python train.py --n_layer=10 --d_model=256 --n_head=2 --n_kv_head=2 --head_dim=128 --d_mlp=1024 --vocab_size=726 --activation="tanh_gelu" --norm="layernorm" --norm_place="pre" --norm_eps=1e-06 --positions="learned" --qk_norm=false --attn_scale=0.0884 --bias="all" --tie_embeddings=true --parallel_block=false --init="normal" --init_std_qkv=0.0161 --init_std_o=0.0036 --init_std_up=0.0161 --init_std_down=0.0036 --optimizer="muon_variant" --lr=0.0161 --lr_mult_o=3.0 --lr_mult_down=0.7 --beta1=0.9 --lr_head=0.0123 --grad_clip=1.0 --warmup_steps=200 --schedule="wsd" --decay_fraction=0.582 --decay_shape="sqrt" --final_lr_fraction=0.05 --batch_tokens=65536 --seq_len=512 --doc_mask=true --train_tokens=362200000 --steps=5527 --dataset="wikipedia_en"
MLP neurons of a small language model. Each row is named by its layer, matrix (down: output weights) and neuron, and shows model dimensions 160-223. Each number is 200 + 30 x the weight over its row's rms, rounded and kept within 0 to 999.
After each neuron's rows, "fires before" lists the tokens most often just after its 100 highest values on Wikipedia text that the model never trained on.

L6.down480,176,232,219,164,207,235,163,177,214,216,117,190,222,223,167,200,204,202,176,223,154,205,173,197,200,163,247,231,231,172,199,187,178,215,233,210,197,249,196,202,184,187,256,161,223,197,206,235,184,247,247,210,220,199,175,189,166,192,131,187,186,238,237,190
fires before: "ary", "y", "s", "ing", "ity", "st"

L2.down543,190,172,185,171,229,171,250,237,222,234,234,251,187,202,201,304,198,172,237,238,195,200,188,179,233,191,187,134,205,225,184,177,206,224,172,180,234,194,191,157,207,219,189,202,217,172,240,178,210,192,161,192,227,148,213,166,173,202,188,226,255,214,203,228
fires before: "ow", "ear", "out", "are", "o", "ord"

L2.down1017,251,248,195,218,217,205,181,186,187,210,184,213,156,140,145,221,213,216,148,228,148,240,99,226,231,251,233,211,204,227,185,197,169,165,241,184,183,217,212,154,238,247,196,242,224,185,171,224,232,221,187,173,244,142,165,193,229,191,214,232,211,176,225,165
fires before: "ph", "f", "in", "el", "it", "z"

L2.down850,162,202,158,252,227,267,210,172,206,185,186,187,191,171,219,171,269,267,177,165,160,232,160,215,232,220,203,248,201,231,214,196,217,196,203,177,197,201,195,261,178,153,228,149,199,210,203,161,241,196,163,239,235,158,185,199,244,207,214,220,231,208,162,238
fires before: "ity", "ish", "er", "t", "ic", "ers"

L2.down545,187,260,213,211,174,152,139,226,175,192,168,212,164,178,224,156,142,204,205,220,211,195,135,165,184,221,148,182,221,260,212,191,233,153,166,207,231,203,172,171,206,212,297,207,243,198,248,178,197,207,203,195,194,205,166,150,191,219,234,190,245,189,187,227
fires before: "ed", "ion", "or", "ions", "ress", "ober"

L6.down127,203,232,170,148,222,200,198,176,154,173,203,210,188,165,182,190,221,237,201,200,165,173,203,251,184,178,164,221,180,150,218,202,195,161,190,183,223,204,197,177,203,223,244,276,214,185,232,238,173,257,211,231,176,205,194,200,262,213,200,129,200,214,197,204
fires before: "y", "ity", "ld", "a", "ah", "ation"

L2.down706,228,227,198,201,217,204,253,198,217,146,228,192,224,165,223,205,173,225,208,201,235,248,270,178,152,198,207,224,203,192,229,151,137,189,218,162,181,150,187,179,163,183,208,237,141,174,221,218,188,187,170,214,131,232,214,223,184,169,156,176,203,204,202,185
fires before: " ", " T", " U", " M", " A"

L2.down309,234,147,199,176,167,208,204,210,184,187,229,194,156,179,199,176,85,219,192,194,222,222,154,172,198,209,226,245,224,226,202,202,233,145,164,213,226,191,212,153,190,224,186,178,166,157,203,219,239,184,228,243,205,181,228,179,245,224,206,215,211,205,261,207
fires before: "ou", "ad", "ant", " an", " a"

L4.down908,238,251,236,138,230,184,210,183,216,186,182,244,190,227,199,182,226,250,201,139,182,212,198,165,236,247,192,181,166,207,238,177,218,189,165,181,153,223,213,198,192,234,195,172,133,190,188,229,179,278,187,186,201,257,247,204,176,266,241,185,216,185,176,191
fires before: "r", "er", "ur", "re"

L2.down319,215,221,267,207,213,120,221,186,233,201,201,198,181,207,206,190,196,175,201,199,138,178,141,201,160,185,222,210,175,259,187,185,213,165,155,231,247,204,162,189,250,154,218,120,164,238,208,153,213,192,210,182,227,186,173,139,252,245,211,220,197,178,255,212
fires before: "al", "n", "y", "ch", "b", "re"

L6.down281,228,185,208,223,173,167,230,170,228,200,244,234,219,210,192,226,169,162,186,237,198,207,236,221,200,215,161,183,158,188,165,227,194,191,185,199,148,186,159,220,218,211,196,170,199,195,278,220,199,229,228,251,260,198,188,184,229,160,236,165,238,188,198,235
fires before: "ary", "199", "201", "18", " T", "3"

L4.down597,209,165,204,189,208,202,217,210,241,228,224,243,199,224,162,177,206,186,205,231,138,218,173,266,178,215,205,198,155,265,276,209,152,207,213,195,226,214,174,221,202,201,240,177,154,177,239,185,169,217,183,175,215,173,141,200,161,170,186,198,237,149,193,198
fires before: "ue", "ed", "n", "er", "ur"

L4.down78,240,198,246,191,206,228,174,224,169,229,185,205,175,184,178,206,223,219,205,177,171,160,212,200,179,160,160,204,205,289,203,152,205,190,171,153,203,233,187,169,212,182,158,239,168,241,207,162,241,228,220,154,214,264,179,250,194,179,161,183,213,233,194,245
fires before: "t", "d", "ress"

L4.down105,234,169,167,192,190,146,199,132,183,189,192,144,191,221,216,285,181,181,187,184,212,186,215,174,153,259,190,184,212,163,190,199,183,242,183,201,204,212,225,153,250,195,209,207,186,166,182,162,176,220,260,200,206,255,180,197,186,165,222,217,186,188,221,237
fires before: "er", "ation", "are", "ch", "t"